python train.py --n_head=6 --qk_norm=false --extras=["capped logits"] --init_mimetic=0.5 --optimizer="muon_variant" --lr=0.00977
MLP neurons of a small language model. Each row is named by its layer, matrix (up: input weights; down: output weights) and neuron, and shows model dimensions 272-367. Each number is 500 + 50 x the weight over its row's rms, rounded and kept within 0 to 999. Numbers have three digits each.
A block is one neuron, or neurons of one layer that tend to fire together. Before each block is what it responds to, as a language model described it from the Wikipedia text at the highest values.

Responds to: Four-digit years, mostly 2000s, in dates, seasons, terms and table cells, e.g. since 2008, the 2020 season, CHN 2008; occasionally year digits or stray word pieces.
L2.up159:464421450523531536474513482562574347490437466469484390515488573491528525558572529503501431462437485366462497545471509483477496505482501529458425498438511538436388484443462538491478514534533472503561470520494485385548465384537506546543513531558453538522493439563552528576481558576431472496
L2.down159:473530584548585532502411573478500600474512496411469531445562465484488547536560465495468517506445475526575476443552528427584602547488460412553553515459441543417570527446426483463522535523457590496565563523475540586502510508420459572492479471552488389516607646547519538531453523456455617431
L2.up282:462536392473553484501472428506495486465492596475503639476485503450532512516446529557447481490437453537444537540559517475541513442526600568505477512484484444520454456525497490482488492516472537484571527568461483483506521497453566406548509559504540453477448476422485530437451574536563483399
L2.down282:452481560510588540522516520538566513494476413468462458477477467460399539487524471502480536514495552542496538543430406614484493430507414502461461488440505528464520460492469538513520468511586568466425376488561526486549464431482484571517481527551525416637569528585520479453632489496490530452
L2.up359:494522516533492538517510523509469425563476451509552500476589508561538483489504536419499475558408435569473480491511504563445492484517462423447420438489543514361507430523522440532425473486530538558478449491411529516466431555485462527598539507546584503540470518527551447536508486553535500490
L2.down359:433477460487527540547508534500502560509477524486512510498433520517558527470547480495539521394582444534503514470508487512553542522504552490483558482566466533552484447581547497553499485503582578557516497439525521466482570498521450523442502491520504556409558539521523523417510473492596451524
L2.up885:587459448435498517489466485585561449465519450460527527484483510482466479456573487498571552578517457604469423510507506473503514511420509530547496429518554519504501599552513525444586523446492399492514531428544456464497553577426486494489463470492479380518450474456456535487568472513533558520
L2.down885:538537573470525494564499495551466523428465390589561441381451478512569513577506483542538465462490604493547517405515563446548497538474551509484473543476526455469458485391516495540538522499503522448497509568391494472514435484573452544461440535469596539510497473587526483444465566545538557536

Responds to: Final word-piece tokens that finish a split word, especially names and places, such as Argent-ina, Cather-ine, dec-ade, dise-ase.
L9.up1361:547545507436539498479538416558497488591454509472515538484505514593560423614541452463475508469557510491488509504524557521458495575479532497551506488485485527478500537457560472474526379432536515518465454600432483393528452484445486553532532444451502492491494412496576524436540488461484460484
L9.down1361:500456464443439534560516494508525465450508459488458580488511562513562474499523483506553495525545501584437437443562521478527554510392429521466439515585432504538465527580504385396559527574439539493503519501531490495470451486538490515447447495481527519423564530621470453498541493528623384496

Responds to: Word-internal pieces, often "or", "ar", "ul", that follow a short opening like F, Fl, or Gl: Form-ul-a, F-ar-rer, Fl-or-ian, Ge-or-gia.
L6.up92:418539530451423413514504517483524477460526561483606535544477574482448392447520557424471559396539505448596469542570613532554456481451497567481537498539582401493470597466540597466646519535596427550605485556494491475472479527490493532489521457541522495440386490521504494455474456534527467575
L6.down92:543469454537510591452449590430483427506546494597522508515528458393573558448534510476505508602529510462406478436508490495485570471467479499482473525627521564538411534450503531542545512398435503454518507509564507513503474523465486452494426520556450498480518537481509427489464554492495443500
L6.up597:541510483496493397539469600470456435502484599466515519401518571431529550523504535435467582451564545469541484421518471445519546496533490432412443555504628411488531547522594568485529521480465471462482446470455515565541440452458453521505490497422606510570458541512431496632547541569529459595
L6.down597:531543508478473434513497579533514516468544411475529453558596432456530448475395564509425589488516508455499496476598558467447476590531482447455561509515499468452509453528532501500558449456576501526510508450354547553454468495470384561554548433485550547525415591611522541561505460511388522554
L6.up1361:477533504508543487555536472501542574490435416616471484534509518533390473383449575496554521360440450528461471532460529522424526583502556492443589485526590510442482519514488527547536482423610486549448482601513533521531507531491445565540439530438495393468507580424428420508442516596540543580
L6.down1361:386562494491575529511539480593543426485635558530538519547473535471529460505505643528502442528524554497478429549413521442485542528492401483551545502455467434532471436522524475450512492560432570429438588418477461522513464525432508470596534459529533433590473516442570547578491583426512392474
L6.up1910:466544519444492383369600502542406497430516575444535460444454549515480496494498496556449487433529535559441563470628520532529519461454364502460490493619558472457466620600563532476510503533613465526541390434493517522509516522436528330412461497514578454385545629500525532537462529540359559441
L6.down1910:533487417542451530446486422540406515504561490489573476526464508453384601523604494367482445448422524488499450507540563535491468521471539445497500469588518565447519528511560533491559468431433514475569529471498515515536479516558582516483520463510473457503475502475501455442532470546467588481

Responds to: First token of a new paragraph, heading, list item or appositive, often a split capital letter (A in After, C in Career, N in National) or a/the after a comma.
L9.up1405:513429428499455465476539421564460431542524509497550455461526518560520464478516471550432495390504469439468576425491484490494576462535590527442494506477507462573467423500474510519385561477467519465477540454549544528485504478628481471474576570548529606478534522505523511561502535570491472417
L9.down1405:451527530493555548433535420436402551571564513600529522454419397555540493509548490514562547544420551564469461483547553493500526429415426485546455451434470569541522477461564542547507499558494485557485450532563480461552474456510375466403490477538477454500546444648443506512462545465512479567

Responds to: The == or === signs opening a new Wikipedia section heading after a blank line, e.g. ==Education==, == Personnel ==, ===Firefight; weakly, some mid-word fragments such as att, init.
L2.up607:532446522419529513574490541384533493524466523530505502581576602457504426539380455471477435503494604542518471513414503555512588535467446393444575545515544568418560538424451451489527580449557482520544535554485622467492518510492511541543541526535551469436513543504535418423491539491450412480
L2.down607:574603467505532528514575503431412516569535518596533425447499524477556537493460530511469519471460504445467571473446534495453507463487576527515475556501477507500527513498541523514470466478452573441519548562449510522573470492513556488485497463535496450533540539420529492488505460617469453496
L2.up685:454564534564568466503550485562421505372481386488485512550561464555522502468399553498517422425502517533531536447463468475359474526560507497525565547479553514551499479587438462517451549516429439505552582520538573578599478526523473481477460411572556547430541504481449531520509563517502532504
L2.down685:511482465480482490525484488468478485457502508522462374488461393446455558486502574527539573493449473426548513450466515459506499453549482473603477497447522466494462474554568517503502539514506559484537530505521496543515460480522406499529503587470541546411494599585450538414489518554494429460
L2.up887:440424464497577529518515546467515562463543535457507491517440535526560405523477561519502566460425543416539510551471585434446497459421613540497525519523546456564545502497464576553450538431376512536481610488520515566488541542482492493538507490455486432500470504542602498489514503612519418366
L2.down887:500515539581518585495583496539552501469480450519612368473503536512448537528500564415508452459454515472508576480534491572528521465636468540466446561572401440418489494493495411548498520483547416432443470498433514560545567554497479522462498542468524442435452548595490585551408467457528501527
L2.up1197:512477566508546497477479432518484531561455596532457525447542461463514476425524466441417586518503366493500610469541420459450532575496542463490554461580502469529464614439496482512455511462438474465481436598489450522488471541543501535521575591397553518551523534510474483416512513534521552506
L2.down1197:556539442524503485494424516519514550513507444560468555515445523516370464569522563560489524440342504550474531405475478474460554481551449512545410506588452496423450556528450474530636534484498536459492531456598529579520507591525474432500571519478496485357628576500466524533507449406478479509

Responds to: Single capital-letter tokens starting a word split into pieces, mostly at line or section-heading starts, or after hyphens or apostrophes (A|fter, d'A|miens, Campbell-T|aylor).
L2.up79:515492526545522520470529490461443404471416486562519397439454505567526450569485460476529537512482505508483505509548447503524549497524510548529494426556539464565608493495488668471448552519533531567529496429473655531495495417545416439549491462543447422586450466551419508496401376580466442477
L2.down79:543420515552491513515504448520516545565532531475515545536527488493510560440438535570445438493563473581487441402500620486460512477583635499564579551438510502552363486470507412607629392472579488494495469514483478618555475548561579593534506556468473498432457499474475471541448563522565561498
L2.up1313:521553474439481484495484496465429448591585520421450541548511520521538491530450603477505471496514418427518546582451489473487416566454497449545513443444580535567542546507478563482590431520450618565513554479547525553541479478506434500472483489598518478515633469504510514549530508549469449458
L2.down1313:548392549597505546548535494471460521555490473530450458559405476468518564557506454540524521495515495495458436483475573434526563401629496547492502537494452483418434403463510425524437490477501450512599455509513485553465521514552558529583583494499430477512420565474513513500466564477527567474
L2.up1341:495514504501568590501580450557459388496490452522470560445514486537501538485479534526491495476547438499537497451428571461473548540492509458471492471537508460509469436464522509509475493473523571529456532466510480528501513566540475446486569571504492389523501561504426465448473513506510307498
L2.down1341:550469421552534418529513444465490519613551523479511505498493475565500559427486544457459482558467355477554432522522536489577517500409539496553556443500386538458446543480541436530418479497540530508623462518466558605484571593568561642589617484491556530481453575514575571503501529515496498526
L2.up1745:482522475514546426532552564520430521544491464509500588511575473471423529423547400522504439507451440445555564485568515485530500545494511547556495453465480477424501510452492530495417461508564485624492421491470544578494489554537525422586582486502513382550459551460514456462482479531492452541
L2.down1745:500527499515423474550525458524465497575489592542461468467469493493521568430523604499420470541514335537566451392470470502513504434545513439500526510545572545497445459484572440467425516489505487450612514506533546526450585573566577601508511473483559453388519460443549523526527579380548478494

Responds to: Word fragments forming the second piece of a word split into several tokens, often right after a single capital initial, as in M-und-elein, B-ask-etball, K-ill-army.
L6.up44:436551512487434502526569458477572552445505536550494502479468429430437488473485377528466548499551504510460576581526474611378493532528461508526573496518512502597502489612441467528466533388591480544430431580607463562550483463566403561601412466482475574484559430451483389502494515494462454500
L6.down44:478531466485533477585433462538428544581440524470423430592509433523426517574446499541490479471414526518479487490442534579481576608486548458512456374413501480553464509442524454564515446541428542382487498475483535499460392544531538520470539461491468514454544528646548518450508549501487469472
L6.up465:527532521525473546483505460495422523407424475539523472457579545490469463522492407550590540412518512425578558470584529517600584470505460521545443555586584456562514496487531587482531458548507394579492472438474439421565472555480490534475501417559477469445613439542452433475543554508435433558
L6.down465:445512557432433389505452544557537529453490435411510514619539387545485567393494542508547554517503594511566549427504508465543587418450553540452454545532465554522413475419448453612469530482489457469508635470508490500554482455578469484545455471529554489430477539564521544526603577556482525573
L6.up876:433528462474508554409521497548403528491487526472488505488464531469432371466543423512435511526481614524518483486535536561555594492572492457472528494558512401516502504552472527482523503460485532499461477478568442572498492452461546534519503523521548429546521538466532385574450504517558531446
L6.down876:594538473545563372492450497420534517467529501453564484515485577489357517481438547528488650516573547579525427489450553518572525503634502488518448526490540488567440467491494518462545432457526462417506541448540549467478530503570479487493553484446498471496524522482607509577550443426590517531
L6.up1068:483533475529489441458493420604462463495582442550585491637511509448467455462435516506501527537510488448586545417448609519483499467491495480443508500496469441470489535457464503524486543450516477440424505478470477425494492449505506598415446490561514509363474449534427510596491606507504511526
L6.down1068:518489570537518446516426456611528439413446606542521515506607436529476543520487523536543345512452599561451548469538515504503449511473516488485532453534511535516534493460505514413530493429470392439555522469461614513525500541508411472541453477596458545483528567587491520499499473517503540524

Responds to: Second word piece of a word that begins with a lone capital letter token, as in B+ask (Basketball), B+i (Biography), M+un (Munich), L+aw, often in section headings and proper names.
L2.up316:507539535516532469486535484570446548509533577468512570500575447519512530450533500497519475490510540568438500465481425527536524503545538586423411412461456475445548499482569486420470542481406425507460512528511468478568447493563490540507546454500523500377453395472530473598441524532439473448
L2.down316:473500541529543471440540593575444464459419589510541484506381509564570463581570577443505529448503627461585505467511539524421491453507570550558481433487519467562555504488538467372583493525540500493380446467412469463491591458545546546498393490490605428495469501579507442488518557499523558510
L2.up537:540410519547497528508578481523490543441459596475459525486536441532490491498535465494497569484548384502433592529484488472426519523515508410454453483546440491515622482477504547641446533496550453531538460514455477435500424605426488509573478461450463520332471440597562532509477517574462529576
L2.down537:567488515475366459435472457506481489429550500579456500539446549470604615529503509500517531548559441525496456456545574493568443549546528478558527510516491488475415616478470467543477468484517466497505450483459505531504425528539556614397579461526503449401498408545501454461451528570477565496
L2.up570:493486487555533457448483545449516466601487517495476511365505473463500350467440509450532491511554561499497578463437367577497599494432532475425468528495545463477524596404489565493534472552514527477517449513438497485564458524522505485487432457581416577509366395532526525571510593495460533443
L2.down570:456561603541439504467544534519457478445567536504483518578569462450512582488528530479477448524580642495425473507537526510592507521567529451446519505502466439507492468563493379460504504457461456469429550549444504453465435490525457534505424531551555545477613583540473573459492521536536566498
L2.up1904:468535522479493487574537543538451548589493529574559408436513448526514445496508572402501502416612580589504537504482480607500457493469469573497549534496529440491445600464604532450409491463503518452541543527473600487553486569450509360486523432470575461439529483435463534508488519470478539423
L2.down1904:528488472483479462486483566516493426507557499493469511578536472498461543522557559509488530543451478419488493473491449453501446507493498522567483486515473602491449524460487375459518545516488551529395489519483582534499523457491433476454474532464357461549441508470398563532576536494541517519

Responds to: Word-initial capital T opening proper names, mostly in lists and tables (Toys, Tannen, Turin, Turgon), plus final digits of years (2010, 2004, 1960s).
L6.up34:581509454568499499476570517541528365430540495494469476518545542560439425475464491486544493370499524564552529466456463470430437530513538530535457465494440443479490450525506539554530463495599487522661513495473593512467498609494646544534358554558478563450443462540597475536483481523502413517
L6.down34:497482453478557582494460487474504504589486493511518476524519488498524486563538505449541528439504516490483416513468587492515435507467463545502586447514555560490487431522467501431502479519548592471612526498345440533513468582470562586549409473552476451437526452505606488512522429558488438451
L6.up923:464403415431542594593583513568505533503638404463437500566422494420538457480495561507574432480435470593542542507511527522498615433508457609455502557528451403497575547436500489481553489575601466451479477549552549510543526485519451549533463520478508526498477507574520504503519589458565509506
L6.down923:521562586493507492538375554531537554480471447556549502481533568535409612536455575449495557457449500497626459519401481545396408505450565565483462525517583431496568472592620469521471473498587482504522441491431487597553443478476440546465544566524556529535442424443449497500506466499488494584
L6.up1641:455482447607566557425457445530437475514533505443483429498517564551456522559357469454549528443472526569458545463528449531432496449508489546614468579485526439558409517503540588474458501519500475449558544488512449532568509514515492475515461444462586523536497511464502475541501541552537472572
L6.down1641:520422497490541512478538607475468585441532503565524534542543438455531475548470517549555489424484431514548510499555537487550455466390478510492436540541550554543569350500448507529511568507597517502537474477490523465469506542516546514518501517458530474415432519516524576494510482489469439595
L6.up1822:526400512551413479533551556529539480399520513513450434494527430429454541508545494467505459440435460630575519503533463385415613563497530448497537498505534510458484488452423543557435506608448528497504440579575426486456451425556474412521487545506462581528359473421540435560466470466549499432
L6.down1822:551435508474418519543501583559491549510455458558498471518481497429509502555501493435535459472524476429466458492477525496502462489494469532463589454472482543478511431559446554564543559460491482378533467565492488416511521524576631501531497495496461509552591511522439468595523461451560465508

Responds to: Line-break tokens right after a sentence-final period ending a Wikipedia paragraph, plus closing == or === of section headings.
L6.up741:492512461405528424640517464594480545475504498504562515539397503492530428464499430518516461463502549528404399537398469371509540493516480555484527422507535473446538527524543537377492443535410461503453477583601510601470529507399540516459457500534522467475399510571420491464539545566505433474
L6.down741:491456483401489548539485481479599557565557408495623581434450426514505493495554455481512428498532475497473555508528439491514476563442431418511543509514542402450542412408541533505556466494441525492454571513451415493446626444556615564397485499420573513512600514480524483300518498532489456504
L6.up1025:463446489558436468496482474467480584513583453513638444467571510474530457505509459513451505440452498521539553527512508426510464618556556447513581467487504451504514433572596526502535518542390462466485516556566498501484424455504545505430561514540557529457552448485499506499440506587478524500
L6.down1025:528524590501458547537395505452523506544561476461479410499606554464465513430471495442496536365392479502573500505573459478461525574366471481484589436599593426457537398577479526418503498467486393489458537478455517506407436456493574486446565469577518454508607494557464511471486496595463561571
L6.up1103:544502587455515370536448444504553512500439521563606399530563494430581440422513504575530487394517516588461478497482493462454437493618537524518541435514546461440666546381544538483506561580497541464366563518470549480393466496499495505424571568520537527488458467484497533383458598513599598494
L6.down1103:611477551441553498554489489482578557479501516567565429584447507441479570457498557593443492520570520523461486508504612501411513484546526550509572455573628424448509430541529506448450538493484481545547596495511448453520473510488552544374516533492512374406536505570411550513496493539552498489
L6.up1502:509470423425580575525465448527433442450494428563514510533566497560488556549588542577542522453518519526419511555494480452408574554542474541431518481591482433547448538508575498494569522428474480504540573470459504439537535486556498510439545427466528435415419410454574467550556489496535552459
L6.down1502:527426464464501503509532462495540537459370527440479516560528556483536478486518472506492519521541444488484551555447593483500524503514471542544518514537543462508479466404492488372513494401451557536528548431412484558510573473459518615482419493443536418435523496424466520510450516462546539577

Responds to: The closing equals signs of wiki section headings, such as History==, Charts ==, Dialects ===; also table divider rows like |---|.
L6.up8:465436568399526543492511548489578549560477422503508404441503466552539563459539439516534386398467470410552465429441501440521467530534601506427528437512525466434486523465560512516429474495510493469515603513476576510550471532523495503522550544594589510435511469399462602579433552533361593480
L6.down8:475460460542500472580459531467466507489481460566605469451516548492552507468510433479590482524389449479581453535536547473573625520515481470492572545580508379525470542481554553474436503501439514512489521474450538415518543472467527584483611477572536520418584488546527555521567632530442601506
L6.up343:507490458489566461535546491473597536488499504485403411429394437530490467451464447538493512459478442487536477461430463510504570547497584477477520556503531485436538541431544559480475532523436447441485598563508559488546518567478455550452561477493494491537517505427504525430479444551438580538
L6.down343:457534486486529523570430477590456453550512565598479471486518416464460505434495484572478519478443478486653457518493491523589532415542548514495397455583479545448580550511596458511465503402577496473474517423534484584435591528443408526554505577521509504413526408542476482532605516525501416424
L6.up361:460550511485566501466504476543623514473506487541423527495525414494464486493597485506514545463568514440491461476477468424578522608490505591495530452509542467482504442483581582498514520534551444509475576540559488579358572495474535571486493410467512526478456466553540452461590506440461527511
L6.down361:544465469486507487429454452481487428461487497489505458511533427512493606331524553489562497485527479527565568550502505536528582507421523440550604525463508470552575483552450493476442544548512496457562460537472472520440382489557555492519548575542528550505554584500408475531433531489551612433
L6.up1106:504513545475417467448484486480454470492516512520452404538535428506513475591456483471477453408520420444494591486462503412438536585542517527584554484514519504512598513436525668446464572546450466490515436418520512544521512551473541536456490576511441501415513488519527497532490522442520544486
L6.down1106:556579618482471609552581470486566515528526509469484502530541509535549424537531573523495388492553438588495449445493581505621562451477449482492556479516602487427543472507573550481534562467532520442464549495458524422534399556425450530559571484552462520617490554596441446533510631543452521501

Responds to: The first token of a new segment: == opening a section heading at line start, list numbers, and the opening word piece of a quotation (I, d in doesn't, o in our).
L9.up899:468483492427396523460499457454478535496513401543442545518520449559492484523579528407487556449523454452484465508452424418583540432522498461544488597469547516559471451487636460438531548489412610490507481570526527556419448423393501489513619549504532498507532481507575489565521624484458445538
L9.down899:571497525459583502460482549434432539557431520475511515508498529535552486627490475561516429564547538569475585605448427441517571549512475443574505544574536465423531534484510486455555413437484422478434480433492554558457563533454418527500412547469592528567545461538439452531551429474461587437

Responds to: Closing = / == / === marks ending Wikipedia section titles, such as Charts ==, Solo career ===, Bunbury ===; also the line break after a title and mid-word tokens like there in thereafter.
L9.up317:384458532439496522587576494527554532494503474450388495519535553526549538479502581498598473544485480499535477476459510512428514450589504473474550450486487549490480612521521552420462456491453492510500572546454499480485505497464477534469582576518534540498463478510523424487623594526434394432
L9.down317:533393536485461472447486539486406591577502458453505598373581483498449514527424443568549482461518444431552446467451468557537453468511400537522473509528477476372443449495435517490506517509537584470504458473497452450473524520530472483511540514571465601456574455498467592488341574532484486606

Responds to: Possessive determiners his, her, their, its before a noun in biographies, plus word-initial pieces like Em/em/im (Emreli, Emmanuel, Empire).
L2.up308:473505507430449522479471456472530446434627529444346386559523620502489525420484539445499488537504478547575554508420457492552556428501507569519441457533433539507379549477532597494462396554389491566531460389520469443544502542488461484558550563437535484540579516583518545513517431479548497456
L2.down308:496412474394567569458544485380504423495596478438472534536426597587479535484492523513337459456531506513486577522481574513541499533483408512552497502529539464422349535431527474497465463490567525497570550411465376576475520481512520568547510523509499515510415452495459481444514407513481451501
L2.up1121:542560494550427494501462529395468464535500475502495516598497471436479474453416478571516600476507516458535505552490577518470559445528513441511504553479502472410567443439512539541495433458468438571489442481440511529321604516456434489577410516515448518429499493436461558403433478528456483493
L2.down1121:464468477455485539516502472471593581513447484570478512491452558552560513517477489513457507479445485502554588436385447475503537527537534572518503553432498642574525415496459520511547487456584552514516609518500563523522547545524586463613557499382482543466462564536527520502513455506421555490
L2.up1305:460531474568518665612548396471540467455544440588468499518394609483556559525409525568465512513468534585525476477539450479491494491537613486571450470467522501493528596489500459579561415522494565461481360478444521474379438432510424436520508521493463568379466553541511582478497549577580532491
L2.down1305:544418512499527515433505523476480437531520542421584529473456496454465473359496507509498429562425524570473474449610507575517500533401410453529487518379490514438467411530580485447556500541469607545583482440480470492595492495520550543580471501503467434523448457505411416476448367505440567474
L2.up1733:542468463550414577476511535540454511530411510405503490522448502512551558508443429492501499496500401544539433572501536579529543558524573443506506420469490576450451463401497616522427489559550508502519478513463489617550580568445536554553511478452513427415593558503467437511520595447521355584
L2.down1733:498531496530409536461501566506561483433497497491455540576501469446422543481563486434431464493490492558548548555529503503538472497474473580465521558553468441439442492525429490472501448425522551516505527462545551510463540484556511472536559454546341510473496433466454575431453518565573517453

Responds to: Possessive markers before a noun, such as his, her, their, 's and whose, often split pieces like H+is or The+ir at sentence start.
L6.up402:503408501486484502491556449435488540476604488533425469513441405452542498483504494510597452512458432617425507448552447504555457451422572446519523512532477517495456500481535611524505478565462487525547551482488623503476535496486443451500510551513491537483428474479572565543521507563542527514
L6.down402:527568525486629506481481548375548482495488454467466465483454543543523491492510498472443509574541546514576480391487600435515500406478361458465594516476462465521625524476469477519556575492502620506514501512489575489543454434512509476476400496484460508543525598507493505511520573436412525443
L6.up934:575398481497523484564597507513416438432542531454438425467469481443459451467490515514451450481565478516551500578453445540495437495512446532528563570516444526540426477529437502532472522510508437480611497570571492458402520484496515436471458572538486534490458545513514507499482543563458513529
L6.down934:561501449613537457486501389432464505519475463448572493517563540520494496502482444516483464451523493415500565491441532413550553503410414515596581581491486463566548562429587462496482384446531513538515527551520457556435581491467526464588517557577486413479459443519543444427475513425530553524
L6.up1172:477455539516494440495366485479552468544474445448538522554526583403509479556483469542514549493566493424507465427445492519543476507555459498560524529632573567501505552523523578517502473415393431558574477487500546431522488501588628507428442510441559510495469409494542546552569510601510491457
L6.down1172:579443583457519502525547607471440469458571436471472534461468456489522480538482545581523509402443539604505575426542548442539588585493480507503483506515491499496491456545519492491463482542424468512498480430552535557534515495493501508562558502552599487466570462540457510374439509554539499459
L6.up1246:478457482421503443552531508494577581538499509522478384468475561501505486450502470525541622582396510524408548446440461522549478509474410554580435629520473482478477525518489533564504461472488541457468471466477576530464493480453520478530522454456455478499555514596510490543473470456502515419
L6.down1246:481509492551493563451549551535489537545544464508503447452399498441536493479463474512483400430536585477544512496533547418449448509454462442517518506489463446476469618490533481507480475448486543488481475529465514508369537468472475451435473544532492477471446619470585554435526513512496466447

Responds to: The word piece right after a split-off first letter, mostly f or F, sometimes m, w or B, as in f-ind, F-ine, f-ig(ures), def-ense.
L2.up200:516511515565502465487432525562475544518520541502549563530500512500453452400514503602497552404464558423462485466526442519517364526535486449522553566494452535498601417405477624504600519451443368542505486460445413487465568495493428409521507480499477512534367486555518480577540487477547500447
L2.down200:552480482593515536470487526488594459502492438462485469520449451524468442480479434446456592462484497543488507546478434519496441566451492553453530556456495470469517568461517502509437534462505545521545491522563445510381416603476550563493521509531481561475542476396533498486457564519473435598
L2.up1044:500519509494448444538390492434425566478479516465536478484510563468644501456520502556425519442499518524523498528481551469524541462477523562482579557447465434486477495417586576530516468580551468529471454546534481467528539492509520401595500532537415497478497505455506393573499625512516512460
L2.down1044:527556407478530548464506459403457568493466485474537490465506478448525482483506570514495614417497563498431501534471460502511467479523497473487536519479455618444440592527479476532546548535535539428476421434442590536463491554508492604432560530556513522377477492576569528579541554520527521410
L2.up1204:415471535518463538527433450444477562525508512558487497568466441453493474490472555525564475429501451548566508471446507519396450603552494438462489488504537531476501468510444500470520496510461491495486490509538478571487442419413473476571508494512409551493561557495527592537562408480563492578
L2.down1204:504475560495415510437554565594434508530456435536497550412493538586523486574547391484444471554517481562453503568445577504582506439469393511596461501507461548630563428585497530495431475580496488560451380518509478546480521528522575512484522468467421468603526399507492515495497483495453569421
L2.up1708:425460462455593520486545484447521533485503541444522416518543516598525409455440475493449557387522450401503458520640448560485499429507550453511458463564493493406558512527366520410580557454473490530549461460550508500535442514541603479500455509573511529506485445542426552483455480515537605484
L2.down1708:449432506496408497459457492565589465432539476498510453555444581454520428500552480557440493524458404512385530515415473493529505518546506458545542468610449537520448484536512513468426461527475509515432507530482489539470484495430455581486396465579449424516447611495534519555536378510588519372

Responds to: First letter or piece of a word right after an opening bracket, quote, heading == or line break, e.g. (R of (RNVR), ==D of Design, (L of (London.
L6.up179:516538515433398493444501420547521466493598462538469389475535512504457414547490489524412456521484473451451454563512448474424472478421493457549518476521500488551480561498593525401453504481544485451528490521487456517431566542528459463632559541358441501469572551504520540595488482554507501550
L6.down179:560435459438527544464534547552528495433433497538460501468490459493544548472482563510484486528496432503417459477586518555538532483454625503478467469556379456614509451578581552525489459463538433523506449443526492568501477496496523550538510491559566525436478510435460540606435536583545448480
L6.up539:414445494416557486420506444513392417454491431499557445496506432521482496558435596434453478614477556454464444475531465539525452503470530548575473463484415475542567438474543464494551434460576435539507459514477536481512387602481505507509523513524491571516608468467501561504468433610530474628
L6.down539:531421559483493485546484519507535464555501549554507584496549598481506426458465471579535510480518528558536490507519520506502496403565452451562534514600497591498474495481538488370496498406463463495589500548580480391554462521429466473509466408402504478507474552446423494404394506439588578508
L6.up1461:567422452424358496539502502548474509516609454573469553501459446511520520483544547526450555575553490541481585459497470477435471492476555511538529477563496537598504522521487621533569555500488630584443464526474512508536470418479501465511474459554579516495541525439541480495429457462499549415
L6.down1461:463417584394574516482604414468433478442539537525534488518478504498541477416412347485656525467570425472488421487500488400528576536545441621542497535443512475512491557509480473505490566485521425497514452513532513453506410547550441503601461510420493440579594493548517492447424533487507506496
L6.up1825:501524497523475496493540511524482503485521418480491539531519476474500476418564439566469517443535516535503500572491455532487524540538434438560570569592447555450472541563555472466489503452452522499422463533505471454459418522541527515479546434463506580457567526461513583515504549479441606543
L6.down1825:504451552463532478500539536473509521484553508503526418491475537509484532550473516459596458517454456586478423478465547481563491459477501505460399514480571519478545479438472533521529517507581391530571531438522482541540586500476461466477432557602499494501477524539488459583547502622496437508

Responds to: Word-initial or mid-word fragments whose word continues in the next token, such as sim(ilar), h(ur)dles, p(ur)poses, soc(iety), H(osp)ital.
L9.up643:496510576444563518530546449472536471484577515488443546522491486536415461559491443562551536459542443468472500502590469571562523462472445533500512481540542547542474517482432528475474471481513442516477511521468446451518551466437497561505560552491444446523523505569517476489569527460474528462
L9.down643:518510454468483439505584499458506537485439550555441439325579470456464539502578500477541424478456493438534485515560449461516357460474510539447490449589466457496503503561602448521445500414519580516492500480551580613572579443523496490525488395485513415545556433515469480419413452524613532445

Responds to: Closing marks that end a heading or bracketed phrase, mostly wiki-style == / === after section titles, plus closing ) and quotes, e.g. "== Gallery ==", "(Main Street)".
L2.up97:510521430478588485574488475529461374528547456493522600438508474577532598538529462556539515551416505590570486519430462466451555440468535426448472546515412441413527462457385532504498464439541515486463503494518469496461530551544539388466488510444500482560502434489531465451361512463408478482
L2.down97:479362552590520472456490518483479567412424432471552498558531541445442488500534560543515489454495452439508533504499493499422485548579496529517491488449583462518464454465517485522507556537402479490507436399444516543437542484528530606498416433572579530435473475465433546446490569531542549483
L2.up361:446574526575575529598453490537472496400579558525497468456516422445523554529480468470578482475384456484539490450521565501430472433473516446484480508462479470463478508436451491479626522529522458439506523516486525438539504513458543524524522609494538494445543496526553557401390475450502546553
L2.down361:537606457453468468515434504454564540540412445510517568502513402468503476519556550483508491538525494487417518522465559442411490440483471578561466468492421476573476582560513533532529515521553464459436528479485569548485603394533486571516558414590506423455537540428467472435537459526539505510
L2.up1729:482475460430476523530478505519447515434580439474512502440481507409531461536448528566562476492432511455526452527495498509571559527486457482511452557530441480454552468488478548416529538508525461450495458522540491528563497532501454472513554523494566515602500518465502506521518528378483447412
L2.down1729:647467525443528499485400484540563533489530482471477465499414441499488467483493511521412504569613549543400534424471503532464505540483489533457477442443499441530521474673547543535506502566520493548440514495481533513481473514496537561495391465570567402492523517591494539489441534544514416518
L2.up1877:515544418509517566540422425585491443533484433511541530531516484500553491522407491568546516461538554417488399471487493572569472444516587464460556366566457498463544518565370488498492480471535427477591496530466596456397486523470495479508502528451546487513445408431577412485372579506478467487
L2.down1877:451520482427526532572527503514528495477495467574469557495492478418514508416487423427468406482548597468507479470521490533554518475459509524377562483497493466486438539534527519479422526494488534506534525551504572468540527488487486504475507494480532437541508495438470511499537431458494524462